Weights of a small GPT-style language model, trained from scratch on English Wikipedia.
Size: 15 layers, width 448, 7 heads of 64 (1 for keys and values), MLP 1216 SwiGLU, vocabulary 5665, 34M parameters.
Architecture: rotary positions, no biases in attention or MLP, tied embeddings, normalized queries and keys.
Training: 885M tokens, 13508 steps.
MLP neurons of a small language model. Each row is named by its layer, matrix (gate and up: input weights) and neuron, and shows model dimensions 149-276. Each number is 500 + 25 x the weight over its row's rms, rounded and kept within 0 to 999. Numbers have three digits each. A neuron's up and down rows have the sign that makes its largest values positive.
A block is one neuron, or neurons of one layer that tend to fire together. Before each block is what it responds to, as a language model described it from the Wikipedia text at the highest values.

Responds to: Comma after noun phrases
L7.gate355:493513529526520499482533481517539485530481482459527478464517511460491495554507473512543490491498519540484482533511539498510533525525460529503544510524494505477514493452479527479537510530511474492446459472540527499479461506508523499519547495459472496527506484508482532516492526503484508456479515537519499497538483533522528535496492495518527496429483556453475455479541509478510492516536
L7.up355:501503500493512508465483500534505495503481495499464509489471489518479481482519468445482533482484486513529492497469495556507463525505487501517454531545474489499503502519505484475509437492476524544510477516483414525506486514551520526508497463480536493467474533554497522500507486511500508492477511485505526521498494497500484454504494540461510517515474503535493482498490526486479509468526
L7.gate532:496487506473537500555484487505514537494525516524519539507485470478496520470450500514500459502529518494500466523471527516567520514508483518511555503476529474482521513531470527523479551535478503472503489457519504486480477505540540483479530472500512473559502511509505498512502550493458476501507511530475506488499516511513496493522482454497493488494487506503458513512582506480512511499525
L7.up532:507474528456544507524472511492499544533479495460468530565496513481458453498463480507511481508507535541445501522449498511488516522524500473500508517514493482495471486479501494460491469516492485543486497498546531495484492493555469505485524439440512499515519518488473474493503484499485522523496457496467520487524512555493473477446485509449517525515519444531517465478453523497469511481505
L7.gate774:493488551483513484518487519461494520510451456508486485485503467490451511481477500495509481464497502490495564525513511492481462492497524501513479505468513488503524504483507484514518491525520497532480496537497515498480538466506432512533518513511509466496491482498506508484497532539478571510523476505527476505524533542496494508545489462484497492518465525507526519488493468499553543545517
L7.up774:512518498482505528493483521502514542526513519485509445517529527484503477508517487483472528509481546520504467498496520445472492531500493466463492490516520519462536501514538517516483499514502527497485473522515499533461504507534517506504531454481546478514528505491508506524502466512491487468475510490495514500524525526493570513457450468504498500510562518513507532544548524516532518491502
L7.gate1138:457487504470500488480462475536509520553503467518516526531508494525502494526491518496512494483505498526458495509516534528464469481480541497470466543502477481496506482478489519533493498508529505488514493533526505457481469467470451488514513524508496467495523522492471519516505512481505510518497445551517483518545516520580467480494513547481535496503489513480515533466479511481505484520444
L7.up1138:492505502535475481505484482493517479526500516502497556481514500442559542505487529504536473516482510468504521510453522499475467534527497550486513498541568478509547473523459508485504510529500484501472457511487507517461472539532497512493497480502505457528518483546535498502495509485444530534500548493465533529505492505505532496453512485495535476510515506495480446519486509454518444479530

Responds to: Subject-closing punctuation before verb
L11.gate6:551515524519555506501508506527507540508518490484500465484507478512438518491483519519499527503486523492449478514556518501515474545531499507509472522519499497538458506490475524473502511488500523506505518551490470492490550528510497445489521484526522495456528472494484463471509511513492500537458482534508519519488477525478548454462544514485519508438505477493517475526466520479452531528523
L11.up6:489493465489489488485507526462460510500504467481499492497495475495479491525520500490549511509491471490480484522506519528553491491540477474514512494492509481526529465542484519455551491494518518526509522493501533518522503540506439489496508481528518483519524463493479504548511522463472545547464508496492492550522466510469530529470516452500469521479564488458525484478491491456465589509469
L11.gate57:447470529482539529475538524503530501472531518507500451489468514467475472434546500488486525512531482551477508510515486492479485503479473500485541488503496504541551528501509498492526488506507504514531556489507521524573502488521454496506494556504505488534492555462516490509506524534502515460469529519502479481483450506521474511487494542506481527495533475472481483547434507548546514509435
L11.up57:519511487501500513495495526482496492509496502493547532434507466492502484471525492494489470479484493467496480458514536488504537493519507488552500502495519500537504484494472506475474502505508520536496512457525492490538518508476503513535469514480492492514469479459531484515563477525456495502499496491480503541470462476497519475477544477513463504482513502466483490539508506459475427535507
L11.gate112:509511490540470529492492496469472513463507470469514475528471486491486519509488474488477490529522496473493504525495521500522506518509476488522514493481486507495455507536512490480446517543472505459547461507538478523520566472508479494479510493466527479575513497485490492501510534497478540455472503513462530488456508504461518512492486453515497477464500483435500478496489473502514511513453
L11.up112:484526498513508482530498430453442519509500511513470487469502446531490492505502488512522498429541487491498482460561477466539452538492490451524461499493498496497498552475480544500483517503473487457485498449504495450513521524521461496507483515464538515534505505489510524527498533492523537539475496488508505470504510495516517475479515506504508518533510522514478486492487510513517495517504
L11.gate115:518520464456472539490520509505487512461534502465478562507463509540500497509510534515485529501475509460521510502525464479529461490481481525495503529516447491469538515512487520462501523498519471535505474507505535568504545525497503507536503541519490494528513508531438488519527531484523508534492494565504535481520493529514504528512499494496528505504446504480524495512497532440509521475487
L11.up115:518542505523471483525502498506508518507520518509547485484533498488519506525513498473509482480472480498508475560480500499524497508490531484480524547578498505477455516510513494539503513512496495495491503525511477529449545515473513535522528512474511508519476507524508492488491471487492515498541520501493463475469461490464541490500515510533520499522511487514521502480535502512465461543502
L11.gate145:501535558508482488519447487534508507508483479518513502515495526481496500487499537511481553538466447481496483466489500499513504467478506529528502499476488512510487525525511518487474527493476488475533487498531482478492487491520528542485493533509492524482513490539463530487483491524497501439513521497461518480546467497493506522495522484522478494491507537495472470515502518499502480475518
L11.up145:569486464452495503468529484495531520510474516525522541476496472481493502508460544499481495508477462498508504499515462543530468467485464553476453494463471480524510509533479545491485526551529505542536496509541507498496509518489476496504497493532444514439494517497440552496477465503532530549472512495548486529463493468519530514516560498504509515478504515516473489514473520520513486494486
L11.gate243:526521475500510524511493536488525506523486484514480542491491430513509485505511506519485527476505493498459518491503535497483519506532499511515466510506482508523469524549464512517494485498520519523515497495497471550487440513500490508520515499500458464517485479481465455498469493496496490478470483517527566504473508523472484500517491463485517503481516511531466484493500512480473498505482
L11.up243:493492499473531539527520499504535499499511473512478516469442506486491489476520491519479547518501511449499502514494495488500470520478479484524518495499498498505495525511493528500498525464506482487477486508496459493481495519505540457527498527514488478482536479503467493457520470473491517528501479532504503474498537503497508513483473528561493491516459514469467506537472552493500484502544
L11.gate262:519516497497517467510491556479465493484476487509496483475479499496498520470527471488469458500523524484499529500512511523510501460526507454503533551512523503475515488504497490487489476479520536511510518499519496531506523459518481486485493503495530521543523461439490517546539524528514522479446508469547502468499525468491515501452515468522486513482518498511506529465519533483469488515487
L11.up262:551478528504531536541474505512526517522492545511509511515484487515507483493487515508523596506499530478483542532552499501439518529504502537490495490521489497495543517506474513584542519507478482543459488524498525531486510497491474482457534520512496486467527568524502481505555526485504475485541451517514507532469505527499504490531510492505504477495455539509476452515477500481499492516504
L11.gate366:522484498454526531504502451504515462487467537494461502529529496488480485498488564499486514475530493458507447492521528502471509504517556491464496478514520468455482513516491505503504437496529463494504479453537490517537524528540459510519477454489542494484495475495505486528442482502496510452475502475510540534485526503510524472451513503537513481509505514487473495493474522521491523432471
L11.up366:535477506503490523493496511475531488514487487529501499475464416532470542482497484490485514504494453472499434500536498547521483489487502439502485496500502468549516536462485539567560454512528512528510514519540474495512500467519504486449451454459540486483478490509445496492524505555525513475491518468472505489477488488488505497465552488494479443523464496465485504500474471428489532486501
L11.gate421:441483480508519512504477536452500486469532494484493505513470488480520481475536499482467461556517486498459475514494557483510508493523458458522505560482512528514540498502493514512469520453472503520499524489531476500468537510543503456496493477534504505465517513480513521503524530479470497534447502457503483472504481486524469486499526525470522462518505531464484491494533497502497540529482
L11.up421:464471506521501460510507510494408497496495477496524517464482472466513481500468417466517494473497530523519474478487466487491522493521472508488517524456499491484490503507472474498514534533553513557448517489534474507528526517505500457500564523517503486491486540502499504481549531485483530511495502486463496471462503502480496475505504519467505506484491490482481458459510531521550492497512
L11.gate529:483471469460535454499462479490503494505492507517473481525488472503474511452468537518515523488467526502536496492489499421483494494489522510509500513488536472486501483472470464455513474513505534491499507498494496530486492502466526520501497495532515476538473484503471478539514476531489432482497483536504440496477527501497522487479495462481472495457537513512476489520487537457445504563487
L11.up529:490532549507526508499444538517488484538519487519447558522514488523485461492497441491503518526449526545485471531485507519473464548484481475478487513537497526539519475495515518517501463521516494524507469493505505516517521523488547481490467481496544522504519492462483504507511483468421480466491525509520505502494552470516474458463514511483455499495515571534489463523528490509472478511524
L11.gate680:455476506470511516490512510505523503516471504525483523511509482512485513493464461511538516518520542498501485553474534539458483486509512469479516534477504501470521489483495546531512474511503495509511498470487511526484452521524516519495520523459473515493489495493524489555465519467453500492503482513469503557513477509506512510471519538441503475501530525507494532501553424520523540468498
L11.up680:496534531470554474518502502505549491506462511494508489507520526449521470552523514485472488464487528488467530446493524469520554478514490526512528491453540504497505511552490484516494506509509530485508475511513498467474497510481447491490510534455472499499511481489493493492497473512489462474479508469498525542505489494516475517491459523497504554520490508522502466504514535522522518464476
L11.gate742:479447508462509503508486514504534500485483477495514494497476503492479514506498489460518520478506483484502514462501473502483505508467508476528520528450491483508483505510504520487500516471483543463509478527504530498509480543468517522491518485471477486528472472457491507544443479518508515496506500477483556489495480471510492497530531525519482465461507503482557455495539511536467512496472
L11.up742:502518509555454541477530528471494456523524491492498507475520473450504521489494499511504538518526489470456511539506531583507495498513531487494505490452499508492470487520520538475554508496477521538506489523473515544478483505489517500498468495498501532495522512501455529476488500536473492505456493466504550492452485516552494541524515495518521497478432535467521520502534507506493515509472
L11.gate783:565503459520461536508506529508497503479472483488473548491493472533484487456539484511540485491520496544489538520510495436491512494524495481488504493501469476472541512477511503560495523518509495501474514505482516503461512530493488476464478493514513546532554496502501529446513454488546458500508458483452511497506467481515474503507474485495485527489472477460458545522470476508472525489469
L11.up783:527502488474484471465467545495498538521508503493525462520455533474515463509533537507566490479495492514510544497490485508488502509499510480527423509463522492476491523506467504512510487468475527506491511485483524478476500504459500498482495555533483450503496504474534503522486509492524499512497442497492506484516499504529533513519498540464512517461493495488484500512513478481482544509495
L11.gate893:460552534488452489493456488515502534519514503525495496503462498535497497495481518488490464514530491555438517508505524528505514488475452508489456498500484473467480504497473502440486490514478472515463514514506537507546529516537498515498493503542512482544485549501496487461482503470495548491497461515510486487497488503542503488502488485490515496472468528485513478496472531477543501473532
L11.up893:508522533512481514517489463491508464548512503458517488511570474486496519517477517480487551475489480493489528488543499474504509506526510493542511496528481481482486534530478519494505470529474556497487468479523509490510515437530498457465538509513489516513502472496460476468479558530489519492460502495565534497515496526510528499519482501532493521484510501509496552480503534495470476466499
L11.gate1017:493532488533521543490491517502453548490456487498479501470458496517472485487473488492520483477499527493465437474548500461518480499483464493515511497471515484518513525528503496461488522523493485481529450465535520475492557486573491498514464516477515459490491476480501457505481562462514536506455516472443511489508539488495509501475502479516476503518485516482490493497543508481475534467483
L11.up1017:470497430522487492543524468507494552460511483482522480524475507459476510506536507507501468505494499503466450464487502495507505509497480459516509523465505486506483498506519512470494505504498527459520500481546485504485510509552497483472476483462533445530533457511486482509489523497485531474470545499455524470475542511494487488430482498489472503494513456469508522513509525464508520479497
L11.gate1140:534485466451513526468484525510491497511545505494467480468491438526506513480505509538496541498506519500490516511496507490505466529476519535524477470433514492529537526483436534548502465509503522469515527433532460521504489508494476551522542535510472503440479497480503441533474492501504497486467471485493488473489514487498493443493511470509486493449460526479492503557547497513473538480528
L11.up1140:491477502487494498455486503510506493507471472518458490490531509505462503523480501486489499478494573498515548507511518458498531494507531463511488462522499483483509497539493494509488477496520501483515518501528522527468502531503527532494477464502477533477521493483513479509539446499521515522480496489439536498494483468520520477435456481442479479498471528478552483477522483501472521497482

Responds to: Sentence-initial subject pronouns
L8.gate454:503502513511525548486505536503500498499487520510506514524491534472490508497476502490484499494520539495486528465526541490508514476475474488506524527490465482445528481507488480528504526504467510475518518490520544494512473544539468501506472536491491482496486481502514491520571469478420504533493523453527522507496526500493480501488531485512540497492503494516508521555463501522525478464502
L8.up454:477470510482482518493467487515507516498499497490459475519541520477489507545506511447514507504489495525500480476479524534492483509510461515458530515554482451462483478503508504475486512515467526519499517499525517491534495492498491437505496525483537470500509477517464496491527483503520497511535474506531524522484492487528533500485533529502493487497501487501515558516528455489511490494508

Responds to: Foreign given-name fragments
L8.gate793:544500519469479499480536491507483510515496539523535500497492495477532499502511528466519489492512437494478516480509505544448442476511492520524484506508488489500557526512515498494503479494499511526486487454493529520486466485498481472499527484471528491516493493573503466480487543516507551507463488556525505462497495501527551523481543486531516457464525540471511508476476527504521497555459
L8.up793:480530496507513508534487503475520459484451492479455496534533527485481518490503509492543458478511510517544498481500467459506574500530483462514506563509513529503482490507468449499475514493511521512513531485473498513526488517514482490525518501462524531503488524484498499512505500501505505501487491493494532510487439409490474574521541480502475511509496497469508481504491514510555511495516

Responds to: Non-English word interiors
L11.gate34:498490484493446499514485493510485486500516517509576504497576481459482518486509491534493516494548510493468508536483510470493460534494494447485484497506534526505513521480465457481499566523489478465518490539512522468497516517525512462501460492518501528529534513532515488508465504481519508486527499492486464518488521549533555496532508489484475527471464502506490505537462466511510496476513
L11.up34:484509515473495487459478470471505567525478517486499487517499478494537526520553526500489491529482485470492516519500498491450508515484492491515508499479493511528491500489477506481463510492508468502509539463519495540545434562524516541502508503489549544474513495502522501493448508487474472493504490500488524523549527512527457477478482528491483446536487484478485546437503555516532501502477
L11.gate45:541534538517458501518527530501518529540515518549512456489537505513493531482472480528483530538524483519485516477466543494496485492527499515445512505469510481493526470497558471497474496482514473491521512513517480486506465502485509456526452511501518473495520528533493495556508500520517491518494522496469501471502529466500497526500477479506474494493467514485503483506478499504484521515507
L11.up45:498517489518469491525504493501487492510523510482519523504516507492524532521529498471510463480460497488553522517509493516547523513515488496488488509467502504525483520531540537443495498535527459503491547507494515496483516521500528500471450461489511514491487486514507528490489500467489523465501519547473513494507535514510470453498517511447495483450531515520503508490474512499527542482512
L11.gate105:494472490472482529511517479517479522502513510475486527499558502547501478520486505518529481545463503477517479495513484500470498514496544464478546525465518463513478476506518468529502468466540505540484503547509469478475501535511525532484515508486489491511484503554514530468510476476459474457509544471473483436508507535491521487485486539477499513515433493559496515493492484562519511483469
L11.up105:410510504510497491468504546516504504515478548481496501481537521543462524479503481513495494505522478481468566518467542477487474502511521517498475480458508498495517468496499513467475514506522528496507521467478512523522514505490502519480475547513477487517484490502487465501481497497477508476518547470488511522509468495506475469501511484467528484506528517480453499495541525508472477534446
L11.gate129:526506462434409502512506477524486503521526511509484463501512476527517490546528505517536496486492472516512515444531475524491457495520491508540418484493494500483487500496536464500489487486461510513463527459481520508488497569559510489483509493513487507466476504468497484505439509514490512481524533483475518479520482509504514483507505505522514488520522454493528516476537531537522470501474
L11.up129:499549534497492499500463503465500550523477475445506469504548521489523542498507510522495521471520482485483452527530536512490487477504499481479498524546508490493467513526543572531457491505465509490553523502496503488501480513511458492465465500525531481508515490530478498479514477475479491516514532507502471453533488498519542508489538493486470483464482440512495500507487493528516492460452
L11.gate186:526543486528524462519515509490525455501528469493500519468512495462509495470514506503533526495551522489535502490474497469459446518502495523500518481508497556487475522508513522527494520517477482525490513480452453499526501519580510489518479497470503486501460471490466503464485527517484517508489488464500491469526470542443466536495487464542479532482511523478523507467484496479535480480484
L11.up186:520521469494464517534520524496455476527534518434517499506504436498538523525475510491480504491499496526512578535560500502516492471507495551513467532506498514491501524495511479527511489531506488520463460501469524499523524478522487505493519493491512550541470507535440488491489482461449497470547489497465519481475508450509523520537511445496540505499504465531519484553496499488512485469502
L11.gate348:475546485498466491502488517507482484510495510516507574483550494555479550530496514489500486460499537516508506488463528490507495517464467489482517502489466493523490481508484498491506425483496464547497514470520476467487476501500502442430534492512473496492475529553493480502490524487480493521484476491512503453531516490511492495555488500516474464481523494497479499522486529490582499487520
L11.up348:482490497509470445519538475470460496522481481510491509493527523483495515498488518526512446500498582500515535509464469524458469481529501487447516459483509473522497503485499495481481504482480474472518528516541510519528502502530516468501495563500499497487524532500509455526514469494464496517487557471513528479528492490530492532558522505506489501519498504482524522498521485492527529534506
L11.gate422:545494460536459522525477488523473510499547536474514489534530477569556527518502503524529467522535515502439492490464505534484482503479513530469504496489525536510543545506517444472468486509558472473446532490517507525473508503504486497469509486461514486523508492533486507502473502489496518489496526502471452503481523522513485475440500510474454509490510491490515519522539523540483479525517
L11.up422:453470496444478483544508480490530508455498515563480505509535486514532536514495495469548514514495526478520550490474503511524533455555499519461520510467534463488485494493494477498506495548465474551442488471500523499502521498485509468484527513535479526519497504511492451444504480517455523489513475472495540520517497505532537474459459516513512482510508489516500506488467499481574448498497
L11.gate480:500490478502450461434475499516491441510498473472501438491470430486472511476517462480549477533475507505454453490496508492492511514522490534506502473472492485480517492479481493493497526479533457500487505486500501473499523478489445515518512567469499537475463487498509507504533510470497501473512473450489488489515477515484517468494500523494474457558455480479539497497492510470498498531507
L11.up480:456526494469448491481512461481486462479499458476502448536512469456494519495503534494522485494498487486510484470515482460492501464515535490457499510537490494524518503466479497491491526513513511517522512459513488466496534483548537489462542500504446514535533510508482497427456499477577530450520495447447502494504455520482550443506539523480517502513549482471508496526536490503486534475470
L11.gate537:509515514574504481498504454531543483559485497464544499503503544479523535511520507494533522436546511492497537475491484562509488489530458498497442505518513542515485521508531479463509497486507527498526497472499483505526490520482474534494473512519470527492499507468499508498503500486492514520485451502463527504533508514487535530486511459512474502461500455517515471477538492482472486446534
L11.up537:531537499508497492484503501476475509459521559534481482495463544480485521518515525469509485490486511510516503499485487554500502507466476493528542485525483507507499566481511489480522463494477463475496464530489467470498540501470505535504444487439535502489528495494506501441465518505564509516485487470502514480487496520516487466499468523495485450468460488523503493489519502496541514495488
L11.gate627:507525503465412455482469507481518532496490501510448492477521478504474515508511470469488516489455534458518477467496507455480468475491510508508484505514535488476501515436442480493505469470527503476530485491490527494499481519494493497488499510503486549452480480518518503494455488522498523489541450464459506470527475530494507483507477516469474481511484485539506496515486516501500499481468
L11.up627:476483540472485502448493483497437454524471491485459496445520501493489506470543459503503448551498529485485478504561506527448493542521528489543500535460493504505498470471458495480520509499548479508539477515528536481467449513518542515481481503559497533546484515517480536453472507505554493485518524502452528504488519462443496488498497537497542507538487471471502497513493514508532524529515
L11.gate738:487514528437426462515532501490487500494526500506505522517512530540453506500487504495532468499498487456523474517512466519504490515513551500528446497515492478551529488507496473512490453531455516523483485479510496515471465493504493507462503501480505489480528497491519493522468504469469527477509511481465507469548531553513501521515497494489467508504491478525462509489522508472500507488468
L11.up738:487479522456497485467524500474476533492501470485512475529519502510542568521523524521512534454483554499530510514464466479486489495519494505513510490488518474483529490495473467544500524502463477507498502508530484498493543528501511515515479478485489497428502479497530529441475462479509480460523520520500464497526496500511487513470498469518553524473550497568479497503462493505489480502545
L11.gate771:478532478477472517491527544518508510491464481553499540498503465498495544482506512493497474498494476545481531483527484535511531492519514477518512450535446472525539483489496507499491524455498502527475489512489497498494437479473480497469478528509479491504500504521501473527518489483465504536502509469451461509489497520510511476501507470528538502531515479515488490514477526465513492514554
L11.up771:513527465505447498521500501457500516492541517491500523421516469520490488520481523517511529501502523469470512514468488500501491468510531473497504480493520505510556465469475480488509522486497487514524500530499521519528530509495534503506474511512500504490479502473546543537460487458488460498489488508503508483510513496547512503487509535521512530460491466495519483505508482464473474492550
L11.gate818:509489476483496496503505511474480506485523517495480457501485518492483440479496489533491497544492488491479508511475487541507502485514484513509532498515533528523505540485505504506545535453554465487489518503431503494542502522511486537500507514518429497494515487480498473497544466519518499518524442480526549493506466536457451521572546538530462464496542469521470500520520542505505484484474
L11.up818:511500500520529522466520542522465527479493524517510495544473496480483509503502515503477503500514528485541515542480511552481539500472447537526526514509497508494502480542502489520513528526511511514482480462471496538513448494492492516480484510527502525502487527501496553443483492448483461517552487502528500524532477523533453503491423506494502464487500499510504504515549525510514444562490
L11.gate1105:525545504431456476504546529480457509542487502503497542518519505502469523522528551512471531462492473513506533480533494522506526537468495509503479499516517512493513477543491506495455479484465519531477479497547488486519451502507522481490513479510521515463537475478490447500519472471474466474510505517537512526496466509527478524519499490520499471527487469536469466520475526560534462494490
L11.up1105:521504525458471454515522519472478488488504532515467495528520495473499494510515547495495533449505482487439464555523515523522514470507467520506497509498509468482527533505534502499472478507505510538469481524524489521484431474501494505473506480509482480483531494483468463503532473475489531469511518478557485443510444464543450500464510507509492478502480516476488495501461471515481499527517
L11.gate1125:539531485471479542491512490466493529565533529525486473432513483489526479509471522497465529531511531499489523475516503494485518521520499497514557549507510504443496512534525511503490480506519520508491500493505542490537494487511548512496515492482513485539505487507481535472501459514528451512513520499472513486531508522509535512556486489475495470506464479509521473484490499563498529495498
L11.up1125:536519487503517540501506486514544523483499484581516467539522441530503466533460480499530522508494505521461503482494499530490494511493497473475475476479488509506492516465493519466491518484515524479481511528483490542475493528518495493497497481490465512491498511513463485510487512504481483480496518507505489441480471521431492510527505491522496520478500512503526492510541531485489476498495
L11.gate1214:539524516501464499534515522499506511505552489495530469463533556486497522452505458472523497522502568559490494523490482516470513496507476485534503523480511501507524510525503487477482479477499525525474481453502486464493496473486515489519435523517493538481522512453543511465501489535511534523521496411478542501553463496513534486517489505503496509512494486483507497524522437496475513513501
L11.up1214:508525499468473507494513441503484464558512488487498520514511504525457468455492505481509531517505507528500510481532479520476485527502493507486509494475497526528459484498488441511471557501506486484492493485488513490460448531510513502520506474493517470476479506490476490539473518532478489513485518489521531462506521512502485464502484514507524506481527502520576521492482499474448528481464